From a checkpoint of a small transformer trained on Wikipedia: biases.
MLP neurons of a small language model. Each row is named by its layer, matrix (up: input weights; down: output weights) and neuron, and shows model dimensions 80-175. Each number is 500 + 25 x the weight over its row's rms, rounded and kept within 0 to 999. Numbers have three digits each.
Before each neuron's rows, "fires on" lists the tokens most often at its 100 highest values on Wikipedia text that the model never trained on.

fires on: "ia"
L4.up674:526537498496447500443509478498507477520489539473487496488508470516524544471462494495468486521524501538502538455506496492524500493490525499510527512508521489520437513504489494466459498476464515491521515509539500456450510510471495519526534534528483516490454519515468505505474471514467489504
L4.down674:523562431543507517487492506490519514500480498452531469480505490487493527479571503522529513483486533514528501510523526465486516547462496477466494532494475469518492509510470518494463500522538521492515503529503494493457482506484526494530486529495508542500523502518490503520525457534476523497

fires on: "e", "ie"
L4.up227:516514515468415487450485504514536496474496502479479500533498478536511535461496457501482500520492485539504521485504490485506496482500530473523537520529480471535515471465487485473500500518474522460491516488515520464467544502482484493580522475527496531516503468502520468506478463492495454477
L4.down227:498482442528486460464493526520516495496497551504514517529524438521497493494558469508460485527518499511507529477485482477489510519451532445513530474541533481503509476474483526536514491526522517494495469536503506477466548505500491521576498489559515543519513494536471482499502476518496461483

fires on: "e", " be", " sh", " man", " Be", " me"
L13.up706:493501463458502449469529526497524479491484496471472478461474479500475524496490425520507529473511468455511514512453495465536498512486517541522553542511503478496487495532503454557488480529506509453519544493496499494513492481555492515521521518516489525468505464517494522521494577481518492489
L13.down706:506480543505542508481499482473501482504475497485466513495515508466487498566468471497510490455525491491516442480529482483495510467510498537478519484525483491513502515497498465550505473502481514544532530521486517477489482467496514490543547501524472526493472464480506498498510475487488528502

fires on: " acc", " respons", " ann"
L7.up625:532492499529483462526464468488490521493521516491519507548493468504488529482492519520521515481504476491501435492518532483453507497515494543481540509514497476478509487502495524507490502512492540480508543510513480515493508502486488493506496490494505470467473442470465481491490543469441527519
L7.down625:540487440504475488484483456454485473498447499520519507548477495466465551524486464489503506491502456502503499503514535493501460488528509465539475486505532516508496480485501518501479483541529513485519502547491486507499493495518502514543517482491507518511468522462456505523536497517480524481

fires on: "erv", "arn", "ston", "urg", "rem"
L4.up112:491474504488502452538505485530491475482494486449523456461485470492509564505502512451450448508491487560479475476518527502482498482491490492414531524484480532431515507558525508508506470505509472512498509514489507479485471504518497492500496519489501478542477469449514506492493486495511537514
L4.down112:459494465464550508463514480499514526490501509507528469497493530521519534501571516513464464488518521554497488491529574503510471503463494504544458552494507494487543488492498491548512477503497493532481501510507471494456489518494504486497451437477512494557483495520476463483531465465486515568

fires on: " E", "E", " fl", "r", " (E"
L14.up501:534515487495466514481503571516483511529516491529540517474491481490523547522493536522491530479441514468489496494501492476500526487484445553523520492503480445562536517542481480492492516468497514480513509456519489478490506475502489511498494464501475518454488523513491537473486500512514495486
L14.down501:533510493517482521464518484494480506472464503516498490526507506472465483536485478514502516508460465519549511480514520547484476490508480455498487482483466485495492473560471465500533518514513513491522499439519539469535534479516507476519511448479537458504545525540457508505500514489512534522

fires on: " p", " t", " s"
L14.up581:505487505443478507483530501490503489506481444521524501473496478523481485494452492481529471483469469485507495545526519552527488504526494540478481530450491542528465484497523498460518446520467502482493512457488513521541502507466521503519479496482485465489531478432509510490519518525482527452
L14.down581:557487502480498514548504551471499514560507480517497454491498514522478508464506456532486536496473503467474479521492496514537527515488508516493491518517536507498475510513527477476504529555526514529500541505489520525513484464500559484491480457425501474483521488457516463519521486513506553475

fires on: " gu", " s", " p", " Gu", " c", " She"
L13.up68:516484486464482483477479492485514493508466491500506495500512445498520526531459481452507489499498486506508477527513520449512508525509448534505490483483501474522496469523533513501520509524483532438458532482527532548514508532544487520483449545479492468486491482453488522516526503549502474439
L13.down68:511485528498467508511512491521499514536479494490469481534496491514472502473455524498510534502547481459458479493456465495519517546504503492498431509527491487526482487506485510504515509491487473500496521517512456491455476491431486550500522500479499464476469488519479499541548492521515491540

fires on: "e", " Se", " Te", "te", "ide", " Be"
L11.up96:531509518500486438528509486508507465470509498422499457524469484496492525479494503497501520496495485462508496483497490438482492510478556498530506546508502448511492463515500449526494517497473516509482514474555505523535510549527515505484552491524505509497492464529526496499485548492495466466
L11.down96:478441442501502462454521522487507485525458480477506444511460486509458549493496483484502483491521526464510481526543516447511501520508532517515482524518500456511507477523491507500462540473467507515495510521531524528501493467522513501516538461545464517508467479546493527508516504472491478489

fires on: "D", "R", " (R", "H", "L", " | H"
L10.up251:523488491516513504530486477502510519515466491496510473521499485447521513481437483472467453487514455515491459484503492440516527498491498496464497515497474480491477494503537506503435482498511517487500477478527495489516534550519520453502522523499522478470471498490573503490470520466555498489
L10.down251:474519493509518504509528494486524510499525470521476487510502495547492516489472468504544467511533483539520477489518503499501484503473480483506477520479491527486479515500482527479485536567536510533487440521481535484524505492496493549520528498521504530500500486517534443447518482520487493500

fires on: "E", ", E", "==E", " (E", " | E", " among"
L3.up751:529505526543487485503489525521528520510480555525490507519518506481494564473517494511501485528497483541481452489538505486470505496514484485473518518485492489479499532530513527509522514531469516473522500442554505502507519484494498512512551494496468497500497531495462511503462509477495495454
L3.down751:512524506522509500458507498473537512542478493489532520513510483432521483491512503534491546484466488481477520491522547521493485494531446515505470458477502424502520465514473524491489514532512539484538501498491501434495524469518491498515474513507494565503510531505433531480464514503536525506

fires on: " high", " so", " =", " e", " low", "ide"
L11.up637:464541514543525485524506440511490494515479552489504490503487478486465506510508480484512542459484491503458469497506525505496474513543522490473490508497505526490452542514503481535493520507477540522493508487528495517556519513465507504489492521484534473523485524534564517499467480525480500498
L11.down637:479503488537527509488487489497550517487514497529517515495487485491495460518498484500517515529467538515469518500487520464502507526482486538503533543541547547496446497488501480532520516483502477474481556477487513504529483537512498444530480489502492534509449492530504464522499474469496466447

fires on: "e", "ia"
L7.up260:543541490518498509469506477496505497501533505463474486541477469509522514494492488488488507501533498505493509444528498453485515506472517484548515546526477461570451520507527512502453514471456503523502495476528472443456510527470520480517486472549507530514481469528527472492513517526504477450
L7.down260:530512486545497509510518548519529493516461520478480480525543491487537532453516487505489506491510539529522512501480504494477533504501495503541488482511527483487497483446473529518493523524516481510478516503504508476512524503476492466535514489550501511492481471550532546467517456511514482447

fires on: "'s", "The", "hen", " The"
L11.up20:487500520451527489465529558515460481492524524462519489543532509463459550513478511515512504506470485503472507503504507506496524517499472528465487525485507507513505549511493449488524474515447496490495492448541478495494538515497501524484522461447499529469471524509494549488525487515490522465
L11.down20:496517492498549501525499490449490491499505522512496499543548517483504540499470524480485441502479525498478479454525541541518505488487477513490473488521568509494529490514499478493520515541532517461493459494515528488517464488500439505481491461494510502533513430490531529489514499470503471516

fires on: "\n", "-", " (d"
L2.up764:482507536517488487537517498500512517524485522526524489496517488481539543472478459445479478515514497508473475488517506497518542481556487512457514480527444512507457484521523484475418492448508516512487507492509513471472512490509481488531467505528493495529501518539466505484509507512487512431
L2.down764:476474491448506510524528482502507499523492456519507507492490512509482501474473488501511550559502467497512473480510529513519497511511475460481474456521507471517516469536494475494484484512528489472502492537494480499500505511488475513500476492492511523481516519545489528518549561500509537471

fires on: " Be", " Ro", " Te"
L3.up232:530490452487506441523508458489524516492438479448522462470453513469502512503484484492492525452518463509490487463506502440479466488469528561496536540512494489487487481491462437523506552508492538503515540502503488487523537500538505505499504492504488505474474507526521498529527525522531521510
L3.down232:482429454498503506477492494493472536526498473528501520481457534528524535521496500500490477525534555443519496505527470470503531497459519514491492528561523478485535528502464479526472501498480528518503493496526505534511522521526517498463483466541475545480500485506455477496490492517545469494

fires on: " \"", " f", " inst", "B", " under", " al"
L14.up120:454510505525506502504504485546487498540540515500514515453540490479503544493450472510502516464504477536502453513494531502495489497561473475491492481525489493501514548526480515489470505500492487449464512514491538505572486483516483478537513508481520495521467509514489494499534456453492522483
L14.down120:513504537514482479513490521475517504491475532451502472501462507518479504487587550561490495513509494513488494493497471534511501532481533453506480536465511562496500522489484514504507457499486534534464492529528528485438487509491505488496565495516430494518471454527487520518487509514504521511

fires on: " to the", " on the", " from the", "\n", " with the"
L2.up260:510482515484504480517527536534481525513453524481486491541523484490576548460496495477534488506476503505498501525488472525481519483500496501516508496493485514505507502530491427489473494467489498530522502479507503454478498485506488443505488450541480498554468531497454525547446499531484525477
L2.down260:518459477451466500473526484497522478487463524492530534481525534487471447488535520513485548541458495518588499499525510504530524510474496487518435459497526489485484531532505520503496504528509494530517507474509519510528492529509484493472502505466476519486515499548472488523472488489500479498

fires on: " E", "E", ", E", "- E", " (E"
L13.up602:499508535484483495512505484535475498569523514515481504484516501485516569554486471512476545497496481512480470540514517467510543487540494525533533489503468469519508503519469486480503523498487500465526479455471484495491513519463511518532493531492485513481498530523500509501453470513489459423
L13.down602:525509536538521507489477514526486511485474492526549476505537489481528502530472454547539565502445504517479510521511514469511483509512468542494491505487464489495473517569483490497501457480543531473518491493531519503519532488472460499531503488503525472500482509494499526520510536482467488512

fires on: "y", "ry", "ike", "ose", "e"
L8.up224:546514525526482469468488483489528446509510505455484492559496466526480495531503508464453481512492488475454510487527512529504502469500511487493509485506516492527494558520509467537461519507497513503520506465542492484524517534454511502523470505540495492497471521534518456512470559503454491447
L8.down224:488491467510489509471534524540515477495421475496499491502498494539509506484491500513513500497486493477514475465467507444487484536495479488540522515480516480511527486521452501476493493509470488469506506507519516492496517436509510525550495507525503512526527531488449547499524519529515492501

fires on: "-", ", ", "\n", " th", "-d", " |"
L5.up67:447492514488511479527493497487507533526482493532527494507521494490528581471483449501485490498521496482481488489520511508511514509521480542495500496506441504532489497551565451486478480467516507482525497517493492510482475468503484502517479457542504484481518467498463537529516518522450478488
L5.down67:479485509476460486469495504481531482507481499533510453506505532459447467485454509523492506548511474484537485507493527474541509517489496470486493470549505463479513466522513524525510511512487512481492484514500486511514502525518481516501457481488503488504499518512497528479531511511508533469

fires on: " high", " low", " water", "reen", "verage", " air"
L10.up617:500549508515482513530508512500491471453515535501538501526483484482464485527481451501497525519527482484460511520502484495491493502520557550519469503532454471525446472523518485499469463523462518517475503460502494490480477562451519515508509536469519469470507499483497467491508488480511494498
L10.down617:515516476511519493497464471502491525489518525515467534494505544487498463489504451507504529520485530509528550518481509491501531545514501507510450508529496553542545481491474449517521493537471470510482508488537506500535518526506513479522474465510507523534506513493514503508455512490515495496

fires on: "au", "iro", "ae", " U.", "o", "io"
L3.up648:547540479516500480490492497537538471503510549461458497543487513511498552468491470531489528473524496516467517509450489479487518485545555526497555523526514466524485473486465458489483507478484531491472498495498500472504536516457476527482493492508487525493449548529511451504518501537502470502
L3.down648:485493497520487491484486489503512494499508499530492485464523540539481524477545510502499522506501519500504450527506503506491515521479491436467497495540515514474484516486515526494487491503535497485465484555506495522510553512480547514497516503534484472487559512467462507504477511466511503449

fires on: " th", " acc", " poss", "Th", " conf"
L8.up687:545489471499501420504471477490462517477523524512529490535491490449496505468469492518519502469509464487534443486533511476492480493514488499495487512518494474528521487482496540509489485533469493481511524499492492476499511464529508450544505440509511449449487499508479517540484484497518502508
L8.down687:500477447484467469558465491482469461493495511542527494543522456466514528464500486494504504550465490468514499477492516488504506434511510528513503493520517508493522452496519509505498499520503513512518505531515491520526532492503501463527478443478503513504471501503465527505507501508505520485

fires on: "R", "D", " (d", "==R"
L8.up209:529469462494510512534486529504476521531502502492505463484504472483504541463456517502515497490527492545491458498526526516498511449533515480447518508493455513449505487507518518507452451491488525456481487510506505498525478536488464439499534503497509480432461468472534526500493501485524529495
L8.down209:464538502459545516500467482496540511506519494503516543491529533509498527451518471512507448533534534486544464558513474490531540538445505500514465488538486471484453502480491505501469535511518489464533495560512487486523482471545507501520513513451499502484498453493494500487488552463491487489

fires on: "-", " film", " ad", "\n", "- Ch", "ography"
L3.up136:494481516503511490558486494489510507501495513523461501529484506510551498491524469511511459523525501498483535543503518515497502484501476533458503472470507518508497495505488489527450483523483480509423499510504506497484510551477439497553478474536486497531502471474501529517479567504542498447
L3.down136:498487516490501494528486483505492488487479541514512493536503518514448457503494500486532498551458501524469459500488491533505494521508470457505480467517524493505527523541479502501535482523510480508506489550523493492494554574533490483524492544508460506507499504513505538502530493512520504474

fires on: " The", "The", " is the", " of the"
L8.up651:520511523509522509519511495536494537525528528520478510510537462484546545515473474479517487457455497480499472480494475494482502553487487564480492501528545506480527563538503463530521501499484473498469486474534503503482504500489475500505487488491487520491484525521488486508467497518516487502
L8.down651:476533490501470478514482462502506472522492463556507490481518488461502466475540494493488538499496521512520504501518519523501543486504505505472485511539511532505464485501507543518511569537542487508529525501465523472484463505530503529525494525486492491503474442494508509461523494461520481493